Part of a small language model's weights.
Architecture: RMSNorm before each block, no biases in attention or MLP.
Training: a variant of Muon for these matrices, 10354 steps.
MLP neurons of a small language model. Each row is named by its layer, matrix (gate and up: input weights) and neuron, and shows model dimensions 64-191. Each number is 500 + 40 x the weight over its row's rms, rounded and kept within 0 to 999. Numbers have three digits each. A neuron's up and down rows have the sign that makes its largest values positive.
Before each neuron's rows, "fires after" lists the tokens most often just before its 100 highest values on Wikipedia text that the model never trained on.

fires after: " W", "w", "-W", "re", "W", " w"
L2.gate484:449441537490460552421551486497525471471536462480505532500505515527554534487522482513442528464466452494447533488538512519466509483515445503559467460422495499524461541451474479515435486547468575485520459527503589509469451556486448497499472532451441518488482530540458502544521542501485564438495482572507423515423531486540450509397492590497543477482500551477533490540504431433474448534440
L2.up484:485494540534486508436497510506466526470573526536561485569488581455407490519482459563495472581493502453566512469549470535447542472470431504525531526515442458475496511487510492526540408510526467523489511539497532493510463490512453531469519568490493452536513498453459568473434488473517500524553452477399535551513454530457481485521460495471426522524578490556460413516519432519547509486429

fires after: " the", " a", " was"
L4.gate629:541475451421434485479510535481537469494516438473508478586521515520538483517408467504529534535491491473503487489479546601466487468453524488585530471488504434531470546492516489477509605516521486481516472458509469498503491474546537474425519540484536552412482564507539557474449497489479526550451493505552510490429508451438518501547542430498492588497511471512469514512533524603490446495478
L4.up629:539554452474487532486487542458585555491500429491532557538493458528506493477513502480495469541485497400497423505533446539497530539495489483547540501523555463502540467453479434493500490485471536524511557427494512494555527535520489489569484531474507484437515577514578608524523526467478532581481493474575517535462500469425539483542501409512531497553516484526499504448452508579494416461492

fires after: " |", " 94", " -", ")"
L8.gate820:528395513511475492493475448551484511458488441519524433539470585539513498469477452512462523495495440476600476437523396486490509564531559506452485551465465468501462518451512504562494470511459586471517543457484536495473502597551517497484577489466527502573564524504484490526460530523518496508449484533514419550525478513391424533558485538462502448482485496478508486505527479512504529526487
L8.up820:496497537533504469516489515431508480484473454564554460453496480536544505556477511519402529558469518539575480461517496519450556509511463540486512499512513457506449477507575533488536437473513532433513499348530581509466503462511488534516516415533554461477552484523537461519418567513525491502521439485532438505502481488490517449477515507445512470459526484565506503548477456511509545453444

fires after: "\n", "|", " |"
L6.gate674:440518479436455470573459544504513470389468560429462520569507547582474506506479474520500497488553465436440475483475584570545529532461508509571578450434518492535571603522493505434459526514472562489510495562496587489421455512473442519470483461472500501457518503481533463527590503508502485451542468524500560493532491553428517461520550522483549473525477459450522528482474563404560476590600
L6.up674:527480592472488499495558505481573469528531540506477601505538492486502445491542462420456556425361527475552553504542462443500538593485505546499537476506572543483466532534443450540484519469482460522469558468536506543468469538550447548551456507506488435499489541486523477492509375531496545545437464456546503530483463459501493515540478452509574542567569491489564509506498494505461532491487

fires after: " the", " in", " as"
L8.gate338:532600495447527523522467488518500459485513526491475523479493584512564534475588431451500527564468530490587384494442532505486487555445481589549488436587486432518561504448449478494577516514438501556400578451557454437519557520446516487463541509506456557488479446507480469489498485506463537529472501551475517511498514504574511474496477537571495486485465461514555575504542516573449507530483
L8.up338:572422503482470448520500580443526489514465562481511495470474471492478490582442533487539481515513493497503547497462557531496533418463508507456578513460518553510443480453548511446557502450569479497550563471523576515482488513476480526521491497493437490493471479479499561539533466524450562462478483519491412509556505608457489557485505457512549497507540491506499544480459481433477517542494

fires after: " |", "|---|---|---|---|---|", "\n"
L2.gate474:519509550532536565504464549545499615495463457514540548516516504491476479530474457492508543516523505482495482483406515429511549409434459492533559415482562486533479533511532473478523513512602538467495451452406476538462509532522492443528461525442496455503499494552438500541467514448569549420509551427538553506481469551523491497538525506476422487516478501517494487549545564467470428552480
L2.up474:464478534497544521509498550556471443513574522472535499496504517525464479438469486480480443512516450523511547492466554502443515485510538514583568429487473437546503494534434501514466499618508494521546570502501534485535446471501521520481553507501520521474541534484533489487478590520521517483511497491499536470571517472534471542523449465488492445588496569516533429518475545502457508374524

fires after: "-", "ch", " |", " Aj", " Count"
L8.gate235:534512529543499470549460472531503470518510470529414488526562515487496381553473502481447413480522483508489507512435589569524492585466482494501499568500507544522450557482503542498441543522507410502596523507553477553495391503453477514523485534531580488574600526427553433480524436505436500464472464468481584549526529488524526476464534515496508583482537485566441448441473514574483478532579
L8.up235:497520498490487486520438538539501531448577479476432531514523462544491505457433479571510477485558473488461588499496486501560516585468528564504462498478520540495558498520450446483485538509454478465558516460470537514509439546464524532500559493467484472509549510498458577500488420475550514460527464514419449573492488487422577530546585411521496390540507484589543447439530504520488489521519

fires after: " in", " In", " at"
L4.gate690:522513429503529525585562549584438477551514571485482494494476559487590495527520495502545485415485442548559457507511499495554478490542482456512518450563529414549553458485536491434507496480506511529514559444499527481472490515437460525502497522451407503449510497582475483498480564530502455458469469443473422431460532507456482542425484489499547571545488499500527461417535557502534453472472
L4.up690:540536504557505532517587477415525468524439500525459552524504545574535556468509522532492498448507433544509475496534451503485507525514512514497452492477504512498523533547502511476456488545480548489556624491486513534516459550469463446498459450415505528562525499521490467505501512587538454535525417580501486415532487506512443580470493510456515420471531582433474465529528551463533574466389

fires after: " the", " this", " The", " that", " This", " a"
L2.gate557:502477497530536482490505542433543545450474504461552536513494553521562575476434508479573494484599447490569405523499514540521440523433524480523561410514517489504469460433484513513521496537445594518522497513546415534462509427486522446480543462480474505479455502513526505549498554580481552509489428457575527479541498378481494453472521479464491532506492496490460506507450509505466463551468
L2.up557:522471506412541443481524489470561525490485543481539457507525553503556516515452522448499506509491506451500455535475531536517511563507516535476517414515496485498507489465519522456516441496527639513506489484506530564527539428549494523488450515519553459527460504466498497557470461532498564477565412452480551474582523490471461535505449496507455568452502458501510511502464536518507488413502

fires after: " |", " ", ")", " 1", "\""
L8.gate524:508537478530471573507486519553514500516553468492519508457533506549533500491441500559506422530476472445490544500518510465419542474516544506495558599502481426419474437545507436534445449509471502493479525520445542441496606549458551518557525509453526535517504514532444544507448498405507482526485521481421473493409506484529554472457452489593476448529510515489480538575489507576509481488545
L8.up524:469520456456451499484443544548493475453536532473477470487566523554584503568473517480536526565512421485490516502459503569462477483524494526497502595512498442524498460502569542510434377552457470488504449453458562468465523472463490497541504442512550475515483464504478547535430432544510448418471493517458430469422431434509580478502548448576464543560390529471497467564541498470533497501474

fires after: "|", "-"
L6.gate170:440480531521541503526551587470495547544525464501482554476533395493489502534506440524499478450435575568590505531515509502502516493539433486508508543445552505440467376533507535528479455494509458559473490504505544610487492480556500479546483476415455462561533461540498475512575468532577512487461421464534503474564515483494569502568502588456462492507513488502432590494496492513506487450515
L6.up170:526526498492518475447416490511599491536456525482494487525445537557447466470550485452432480477468505554535432517565486447421524460488607510485538476512472587512504509469538498527525423473493516440494437497496478478453490543499532526500461547483494475457492549426508547487562537510440517488453441475497548456413425469506495499454492419462505466482468499584462472457518486507525524498461

fires after: " |", " to", " was"
L4.gate750:546515592545480450501494482539486436492493529519469490521508557497503445489503474455514476509520581543432484422493572466448511433509488463489508497524513511446446451506513474430450518487527498446527475596535539490506545523439530522458506528455527554395482441440496482538476419487457553492473522484552505504413511583522498506454563462514502482467519512543498437479516567560456447418534
L4.up750:497570466514541490527549458562540434473499536529501443457450542449471550500441481517521516533493460469480500491493505528497550494533576523510460563437497509501501513476493503512570509445501499531484479586424482528468480499443468479505504506420563556478516460441440459479537514446517521549486562502468518544466546526563480532442448488506489521529451486477468511521442494491520556432508

fires after: " |"
L4.gate101:553491406496585486598537503459514487458518555476528429504498459481441474491534482503483527529503510507539492502557546499547419582603570504501539511487518430472490482518542525473495503522481482474461476453417502482496506520514540604509525550481544540593479464537463457460476518500526470504468451516530547468507491489507485511523550500523550532491507468532454551515469509465435456576463
L4.up101:535476485498489481458580463485498489462597447451523473490483515505524565465475516408510523570580472537493461471532508514496467576496542498526461527522481474453570518538507531493523591518453530488483429509445494565574439519431506529504580481470477443479497512517491543452463456495461534495480542507481507486574401497448560502560555498526385564501536426543468529499497427488463498547505

fires after: " |", " a", "\n", " as", " was"
L8.gate728:547514493426514471472490488512488443478519513515575464505555482484453482507466480473491466514418518597498480519476505484468529481488498475506477462584463490471549531480586463459527506496550526445515518462484484489530555514556561535471527554535536510470570494459443506541517529496494540503568440457562455540428503601496483554558562545570508537515443406554493520477490472526554473502451
L8.up728:450535527497506494439455529485480526514443486470481404494474491515509547483474466521463529512485544440435481533486496506518492497539505471450478449500541514446496495434500504400462523496555518535603535531464459458513525438562501511552515476532583492556451489456431537458515554516514501493502525390562426508424523629533494564514457489551534521542491561520495440465516502532532477478527

fires after: " |", "|"
L6.gate677:458571515508501480504458503519576474464529532566471482437479371555484447513443501379510418481476509532497498412506510436494506468495489485541518472508509506474458522516461470518487460464489479513477497483543534575516468412430466508510524562489509535545524523537482453499409476439525495464516427493495409484517498481548510467470478493480620472484518481525460484521534481549486532445553
L6.up677:484471480474506527470465445504511498546508407554527442520551429443459533487488565523484491449462507542420492477540516441597524445501459562525489527497519557452493467509502526503495512470614555565522465520514572474479548467471550464517506478479512444458523439551538495455457481479531524537504436542570531433558542520553527461466443544477548469439572499531539446477442512413572444455524

fires after: " the", " The", " these"
L4.gate590:419529538499468505469523468494528482515536448503449516476556521560505567475456539513614498525541461508625484477489556531481520472486433506540525478476445489488506530470537517463470498466521520517490473475510509475448456568457510500507464510543501485489537474431484508412440471511449471487483495430562459455557537536498488504390483421514515476403456476451464454526552533559470525494408
L4.up590:547545559521462503477519487503536494499520550549532478505530511526509460502513529549435512500530547452406552512457538562536490428504453470436513445527480465473451408538488502533437499486474609443528590525472476475477484415535538542567496478493486439501475415475476487441494508544484442476514443543553507545552497458506579448401480509482501534519583552466499508550476490589527561465465

fires after: " |", "|"
L8.gate803:528482541500535491548497500497402474527515471516507467466530517488500482550472533535455564505490565440469519475498491503493522467525466462553546495518494510543589556454473475528474434422508501528511481514513520537598525499501446538471509558455496527465505538517532427537511525560522506598508479541498498427493502533528502498497545570498497541458489459505540573446431562387559443616467
L8.up803:470497617446486494479467499542470474508577522523470487551504467473521502528422521474459516485523559537499494567455499482440591539442496502466522450581524518462522478450459455479542484569453465424583515549547491481492527555418497537536514430504417487504494497450469591505488535471478447487500509549505571446545542535598445535525463454527441481486473556503452551461538517527400526491437

fires after: " |", " ", " February", " –"
L4.gate46:563550444494454522472495516388492506421567649455517505573473506473503560526513460563445418503518533451515435496492515401524476483517543458478569513451518558546521527514494472475493504560492510513527486536460512495500482518518485559533492597509470484492517563513501504419450438458529498490490514560491480479487536552480586616497519504497524533480514439547477540531522513496499559463519
L4.up46:481465484507529501461531487483476446567500479527549494551539538466459457485594498479513516549524439573497558456474447521527539536531584553485531521513472517455507533524547502438506478490479530501472444464572496577520513477435513524409513437489491548436437517497466490498467475437479465473467495521517558474507470588507500454471453561460530472491487506418487500549516528485523452517556

fires after: " |", " 94", "°", " 33", "″N", " 5"
L6.gate129:569580559470506454494396542495487458517526468496449497527512440458463534489509462477507451471476545483523429470508531478460484500534525441441596550422427528490517458474494469535456471514463485418492529506548517567506497497462567478496580563524483483469480486549535538490501480528517454470517548576431458498450517503492529584455535435432482539532611481500519498549418458530472433441520
L6.up129:460402536476507438545457526507427490481478499541466503527491490514541438500496499508462570547520465494573426458501488472525487575487478482469526532504408529542455512507524561476583475546446483430521509478498510533550556549486522502479553484482566489502520508455518504488432549581573463516465481469514536459462441488428485501502505481495543507519479501519529433518568506501558513515447

fires after: " of", " in", " over", " the", " than", " a"
L4.gate467:515472544500452520469461462497493494482453489514531513482489544591438551449471606531461550484475497552550497461456481487492528463516493473521512511508482472539505508558462476491503447451572539600503543517514486430475478530497546460580540526533470545548474452545542504467481544524618527487531538487504531467492518474503493459472569484507531440565515490534503484495574563551476468446535
L4.up467:592469472464454532471525500396500484463548523532537509494537465445526476547535477583438465463517479472515501484506422522500423470516501437446525451462470442462515486479492488429489517503488433536489532525533497478474467549522534556503524485528523576459511490456532530471461598505476408522464481422509465539467482494560512519528441409475451519494562451611497522514619497540554553518575

fires after: " ==", "==", "\n", " ===", " life==", " career=="
L2.gate435:495488467485465529432530462498516530524431546501520521428425563483423470546484524493546437528522524529503502540456433507502504467508506464481551554484465470534466468524532500506526527586480466511481498445531514525438494531515510539574468503486546526478461502487594491551459580554509543536455454520534579499530501480494472455503506551475535529488499519486497538572534460515503459511458
L2.up435:511455478551499556424521527544525478512441388545538464516417546441477517574454535543503536505526521446566512480473489463418519487501502516508487451511403553456472500536472473519467492541477492501458492484440475503549583518449487474468581470537505508477501520543540541574473506474559534513508535510525517464463485471469432436517533574448434494504504468499480458585541412494484466522483

fires after: " the", " in", " of", " at", " In"
L4.gate407:517471499434477531474585456503443499514501489471522443524507482543497466502460428448447411545458456471474481411458575577512513520562486506552474463550479436437561567481531520522552483489517464448572529524514446494473577548531518568494503527503518404489495490469473521457510418428509543526478485547458550557471501534510407467463512594522467505501389441512556482493510460428526547387521
L4.up407:526498511544580493502455536451550511530504540453511542434546572509433424548567600479466518498497378525449498548517502544556464481491506499473552425503506497452513485468459471476488508440528478515563516453468543475465544498546490562449442458537500462508496453464472565460451452514510515504538516512553437540538481476528446480463491593519516466512534516537511529474442510486470428486569

fires after: " |", " −"
L8.gate51:443581521454563529480446474533508498520488486454406476457487420493459476534440463438531511479522544446515476454571480456519532487544510510469488545541537478578432567438460449550496476480525466464494577448477500558494519484543532530481486544526485504486540471554543504508543508530517506522534521560455490560498503552585444496489514542517589554479473508568502488530495497499512512555420
L8.up51:492555400516543486511509515486544545508433449458503505553563551422568521445539470481512420508459466479502467484392478496406527526478512504480534513433565479475467463463503452521506499503511496566503481565420506518459453483539484390519530515430532480496539503533461436490500496436542533532529515577493513555478557502553517497454412470540475465441517487492538463473510513558502501503455

fires after: "\n", " 1994", " Bronze", " ", " D"
L2.gate93:441487542351465503547527497517571504471542455469558549480502518528453506470510452462542486511510504398570460515549450548499515477478487521552506482506504500448544529520440538508528568493518521574499486450526487487455481454428457542459544512492541556527563531494525511441518477541437509492554474435529527511510523460504450433505489534426483524539501473482518477466505419515475464556549
L2.up93:484540590494495542496477573557509582524486496515469462507534486436488495504476558501476532492471454472516517495577480473541459546463515490554464471510566491524542495479405458447532502471470470494509481465369414514516478523529474426512511547489478522522530595504507455478473475507522497466483470494513427482524490493485448505441558487472506466501471559536480509472549440457573441505539

fires after: " the", " a", " The", " his", "The", " first"
L4.gate71:504447439506472496534502570478542435518546477469450445552527478512475548503467501532500506602558468482506488567493452512506502546445476515535492476501573504448518499522488517505423503414435520501531538499558500552528486507474488497571396475501509536532466465580461528467536487543446518536502478516523490530442537540495530499471419446508446499486559452560462479448513497525437501494486
L4.up71:476505526476521462479485423515518516514517501537600495529522530549513484537439518515446543533503525468535440514506509449506471543540554548443445498532397491471449578497496467503467503550597537617501523490502460521512497402485475503526580499413564534456467509460526496486487519528500482456498503516556496536550458464466475495454501549583484560459497504523582462496499451498549546478462

fires after: " |", " +", " from"
L8.gate160:556419563561496481525511458495511487488467442536454462423504473532561460512482452557485503478474536500539520461510552474472485480456547468491545505507493480446604559516417585510444482507573496501542452498447575556520571486519423531472521539525551452535499502557389462561537480463506511448506511525530499504514517502512482501439496468436490483531544481514522532502356535534515441497510
L8.up160:509494546445489469489469559462532515402500483415566453548517543460547554523492504518492470477522435526552502489474546461492539512507486451542477490534485463469516529486402443531466471485472501495567425541525556538556571501532520519475501511481534512459454484512495466482609471511517494498514500494606485559460596496517474481470483509440501472535511509493505493572430404530486514473534

fires after: " one", " of", " the", " among"
L8.gate485:514480502474507567477384476459494445512563466490544492550534502486453515463509445477484559547466516573590541479545559451500451436554452497556568529461556505519480483447465462398478524564495546544503500539513518477495424467456522454439474568550556481518457518470518520521454429474456529463475512471575510506512494444475441563464424538519523505525557516546516475451502520493466523436528
L8.up485:476497444479516404464424533500519414519493500479575513503593479507502519464519514480459458601542499513501581491513537467477494514520480493475519539563551479486537531538460458484457533480536458556545511542498453499485495575506531543440488569573504539512474535445494495506462497484502478451516529550468566608503383544535467519456454517559498523500530489528551554458528552506550500437527

fires after: " in", " a", " his", " In", " first", " the"
L4.gate619:478491502413503546500536536544481484513529455479507522574476534475544402514478475429559458544445445492515564496533464454485561468465446589418486496505520486526582446461489473522467494551560539493597517496526493505483456442495431537482511527494533473491554492468469442526451500522469519449466446475424491511605558469458503470525500546485491415505447514590453570492507552437443501438472
L4.up619:570533499489532503500554536533542488469557525483452466542493461495463465525448430396578512452519518527485508456497398511576514467502495494526465490465515448445524517442426469545489506509497513451441497503525475472503535487500590499472473611457492514506476507485437555538457485520456502446522524530512524505586460520603486456579462500466507521497482415497531441436501446555488552511492

fires after: " |", "|", " song", " of", "g.,", "\";"
L2.gate785:440432534479380512499484469489586470479477473453482463440506395540545486533533495488501443473483476427515529524471468512467506525540498467534542442595535479481510443477500485434476507483505532448536478608501603501491505498555450500507505534493542500544489524494565514484538483484540487519509434498429425504523465582492463539458483465578480483507519508508470480481563532511439510473481
L2.up785:490493480472500499476422462486506419509410488538495448466581526484547508520507546553553555412530499526535480526440449450511509503539526400480537522605531467476545518512455478496462486505501500496497516533512525513447598512544536515536521489492501455529507531563500524507491456457551491512483483534483460504499473463535474513477471446471542568542539487495530490483516625538480505542519

fires after: " the", " in", " under", " by"
L4.gate412:551531399546486493456473549491514550500504502545518502496444494538604498474527473548526597455509376503569448464516546477555438541498429487520496525526491529471449494504456467492499477579443517523502504478488496491411472479494524552470484435479506562514539463530517532487467494498527481490520476531477521441491488526455528519521500508546541454541437595532530468475482447526510476405466
L4.up412:555539492546429494460488477435540512524549552493469496479433488504555515497469534509499539464479406567532441487512505525548461513531522513426526481530420471447478518502411517501520435578387524515559505515568490490517474541548522516530526454485494569520547402521432489501447472456491470500503507530511526541534526527558511484462491497520506507522484492512535556495494488452543501497526

fires after: " |"
L8.gate819:473523460479473554499498505495508446522491537476463534532495435442509532465498425528488488591482427465532568517516475474530430531552502470472446446537527464524546574481487543501557524547463498462579527540466558427502526432450527552500419510442540490536498479475412527521493452471474560499451462525558500510423469523573522514489451423557496519556533443517493439502492541457459491527448
L8.up819:481488504459525453462476455476541459504474409434530438499472493470480524559470541526497518523455437539533420528467476533516469419610537506508476534510464516541485452414428509537505448544516515530568430485513571551466496456506498511494557467490551447563471534434463494515495461583479527505560488511518479491583570475567487482456467538418487486445522523473540489567530545473516463443518

fires after: " |", "\n"
L4.gate517:538507444495492619551491519544500545502512466487498509487504489572486443498550530561476484527532496427528498573479555509518462526475482524596588527462511495464493447510429455427506440516525442556469457508497525530447482503462491523567463472511474510497516536446506550501503545473459448479450472480471515548474510512516418422416528534490495487467501474479449453509515461485429492508408
L4.up517:506509495529457463543417490536535528525573488523553551422451492455434481471523481527527507513526568500504534443459474456482494546539498548500490425467475528540481461515426436441516541495462500468511474449513504537506470498539463483528441616504448449545501513477596579528503513491491556441528524485493450593480527494511489507519528453480475454511530483486457516464562536420478478460571

fires after: " W", "-", "W", "-W", " (", ".\""
L2.gate188:480496464447564531587548521512559463483479461508523440560503531472480491406570531566426509524526468471486481453458521435517456516546478468543521499499462522583476511494502491496449430467501457499488512472525513529441523532468505553519449602454474517487480570579499476524402462551439457534455517491516515465553477487488476489513477552495494498487523493514477540463496480476536554502412
L2.up188:490540463499491546516522485459533477465534449476520448573457478419528468498549494464522582526491553403443539505497527480448507486496483499451570484468525531451497504423511420560514405488487545452563543546436477497446582557441482526541422514496466487569466470540473564519505505493472451551496547479439479492456490455411499428535458554516466519499533527527488434528471533543497447496425

fires after: " |", " 5", " 28", " 4"
L8.gate335:511512562597525501518460468424485504483553432524570468392516442528627513544435554456452541499514506455485543430503477488495553533501414426471485521562487484476486486530488498506509479513430492529481478460439491526538478490531563540502490510453482496522506452480475473447471565532498484509520579521535487497513599504420532505452588464459458532448483515504517535498451485503529487474506
L8.up335:532525518428516431480503556460471504484514447491488550534434480576539489548542461530483491543406478527431437406576525517459480495472474513522589496508503502481476539507462581463488549476546495476555488445448484521456568446502452510443563574535535538536471487492488544479474479530542462531511580514505504510503544482460466498472505488432490534447416494499549479515538483467426467467476

fires after: "\n", " the", "|", " as"
L2.gate162:532471485487452461472454527534554501497551471420574512490476469558504551545448533512474503399470502505541545526552482461484473453551472508509469494408544547570521446503515462475523422495499496530596473475484449499430418495568535498463507459470404498541545451482409529474525506468525548523450474490557464510473452543485504491568492532454464532533533519564521529490510499464508451482476
L2.up162:574494521525438482513406543565573516637421521482496496467560530393485471560460506465492492539564539514521460470455392502501501452504482444524546482508501517443578428490550547516457532475524476514525503538472549527444545500465503493510425512465467470421455513442566471506458524479487547498422489543497478541526484441482517461547508520587529474476588501481498500471478527518537482532452

fires after: "\n", " in", "es."
L2.gate560:519513421413486506490472543535518514449471541571524467528531558472452455510570464528548506588504447428461483512411500487542499477504536532457511526543475437570458518514537485493537537529462498613494501497554509456473512444506487496487474543499463487435414513525540520519527578495451535538518506581489512408508583520520473472384516507440498503485451513419553539593444450504537484547496
L2.up560:552456490510550548476534534505441489532464502528553525477470516532524542456455567462520469539469576527566573506490505454435545429543494509511491539498406551435446493542483487475506467424459494512513504501575487518558561463480490472501488546520530495537488509544527517539464491483532501510501467468497542448530483472511469531541564444486549466553455463500496531512548490521423432517503

fires after: " |"
L6.gate232:453471536553515474571544497527447518501470460519490507412458504494565451500535538406488463554461461455565484487442546483494547586550494515536511494494550531430512450513533467499482476485519488507552553513566547531506459419528452432482505575459515375513450529439495456533462508539449539406494458488462458509511572559450532490496538558452526495568481490431454489539524527530552522544552
L6.up232:523498500469520422473467515514485551475564410480555559495490502499429484459520418563529507508450467480458528462525525436532561560596548533511540483455419520529463525509476523530589515453541507544575545549538508436462431523487552524492486494476555505522493526483547532509533487476429526488477457491446572609492514506515465495495513414516542512435494473487535508443475472435467479450466

fires after: " |"
L4.gate756:506477446490580481494484450549492520517471510492459531496539517451509464467546478562523584560528531522506505452522483572525411509515491525597544469474447455588535548432499481538532504484488486442490434513468475455476435490466540559589491437594543555528536491453483510451550565446528465493419494451492466488501557498489544514419466471560469503531514536514459436491440491434504490516461
L4.up756:543512415580577484553437493473569530522529519428522567531497406504497486457474556510499568536588499467548467434522467503493500514533457439536430492547511431532447475489476501530507481478496559467523455507393540514473453500531477494548439553535480537508510476497462594459492468493467460465508492485488502482503492443511511500417537455533589537495451523611484464550522451515494523543502

fires after: " the", " of", " on", " Billboard", " in"
L4.gate605:507504476487553468477515482466557501578546396478520426569463426490432536477474542559520541396548598519459509537506483502499443510507511527580557514598491540475510478465502461453542525540457506500499557496576496515487472460475476518488444537540559479469443491483550504438491488453510553537455519509507516438457487476462424518490523482510489521521479535487486406494573495546582413435473
L4.up605:451490501396479517475504511487505465483590455485567515573439440496499456432487568544486487540569505485496521511494544504484490532514520504529500495513491534509468478537478505504442477569549579491536494506521534437522498519481500548454470607550498469432504546503512584547484480575546555418490508489517503582493463482516482541561492461517425527563416465495496518487475430477517585514470

fires after: "\n", " |"
L8.gate197:441505520506575576495440505454483479444505572426518554538453562495475473461558492447439524466552486486425347509459493489458490502536435502488500483473454555498488516570427560464438544558540552478461514478461476590504510566477517520491548522519484492527479524519506467461443492459543498544544492471515459490527548467547522553459522524498521483537449513541460425560509552521465475458472
L8.up197:558460440431489476483489531513480476507504475432518536538513473455491463503484491452464552595503528538468551529506456573516478542504435499452553566533473396448482494440487554455554488517497510579418509501552530550491467454428467458521567514572548492441455553459554517502536418532472521569510488511507538453491507540540475562547535539489443555533466566495505511502581457484526570546518

fires after: " the", " a"
L4.gate404:537501457475523534484475470580581515467449483500473445573473494482448549479430529450515458464544504520474490554579457462473545474490510537509480480586553537532451425434498437478538467521578530532499529505539513463554417555464514514502535437473510481553493481509496568509475440479476532527514564463483503498396512537457532550509499521443393518489486522506415473501487501543422428456449
L4.up404:515447445446472589443554444526506486485558584511533450622489532619537449472532466488514475525478507502512530517556472497566453516467454479519546447560496433540492484440444470507561472512478461476481452498547570487433547502618511553465468522459507525447458472506472555521472498506522511505532525501452482520461511494414551531507464447490496519469543489487494438513535524517517493496454

fires after: " |", " and"
L6.gate530:507560481450406474547449468543468426479539414537455567431493425541469480468475482453499573582507564504519541431502472501538475479472461476564448457490552527551431473505492588501551446491523563497397503463480498529520484470537497488477421486496442524499498549537502506542384472412468514538567512437508516465457487517516474505526560466429545473510542547534497547530499543461535512509445
L6.up530:610502460428548515539496466506523466514580446505498445468464498466527579468489542486545508530537543518561506464497440495486480513511483555463489523480526511487549505561544493460533499468496453503535505562460481571457578459510479472467508455467469427546528470528498487443484518538479532520445499472471492476524422526502519518522460591508500480443529503445532474422500487454529539480516

fires after: " from", " of", " to", " with", " than", " the"
L4.gate559:454504555484490508509553457516532472471563455568642478445496472508485524493551550520483494521431517540457541516503598463461503499450541511491538530486501429491544469480470465433514565547459514486553556510504557491512485471400513482510491496502566429417533511564434500526444460478549563535511512527466505506456573580529472560503452568506488545500407511483556499447488571517533522497486
L4.up559:460441472544473550488508478571521453537520457460497498526487466492538589493489551521476481570449521499520542604508563448599540441514574474414517551524549516495546540447500482502395516442487469496569561541544579541504463509468509478476487546513504465486514464530456499523547498539516507434463536518548483502506545499512505462574447460496583504571456507509526518470493560477522535512478

fires after: "-", "\n", "ax", "ries", " Prime"
L2.gate287:438494558497447525475524473487501500472561492498474515390504462530506419484548488496484458500504418572486566490464544475420471482476513550528432576452440503452564502487508566503458493514484533445500594517534518553500481486548458472549514478490506443507462550538515531512499342438499497481441426432527498488481480481551571530507568458547519563473482506507452555500554515486465543497469
L2.up287:397485571490442475549501491481469440450487508528468461511513473477476484486526479518481443457449450475466506554519518547464542502483513496549555552517490539449491474489547490465483445528465510407502593473537455543458474454477546455510574510523518486541533463541499508469563470461521537418437454449492564478449413511478522533454544440577455518495527519488520509509541508510532544502569

fires after: " the", " a", " A", " M", "H", " an"
L2.gate494:494507468452518473435334503423535496468538490432408481478543554487526447529445495496507481364556481507548517471501525530503470466527494546510568446509498416576519528486441505598532425550457527489504430476531524480523526488505519524471590536543482490479548469496551505481534485460527489569458523573488516474532511537520513538533448510486460585566546558529464569514522463539522521504504
L2.up494:510510515520533465535513486480513521535508518540482581560458508452549547536461493482605501501497551530533476513548501522516579545405481528451522449520467511430520425500546473453528559514536445425463523445565514548505528512429521520541434556452524457466422454525475464449510457501450524522471467457538462580555473503451491448547420498491543521544560468472452455449455465524488576490473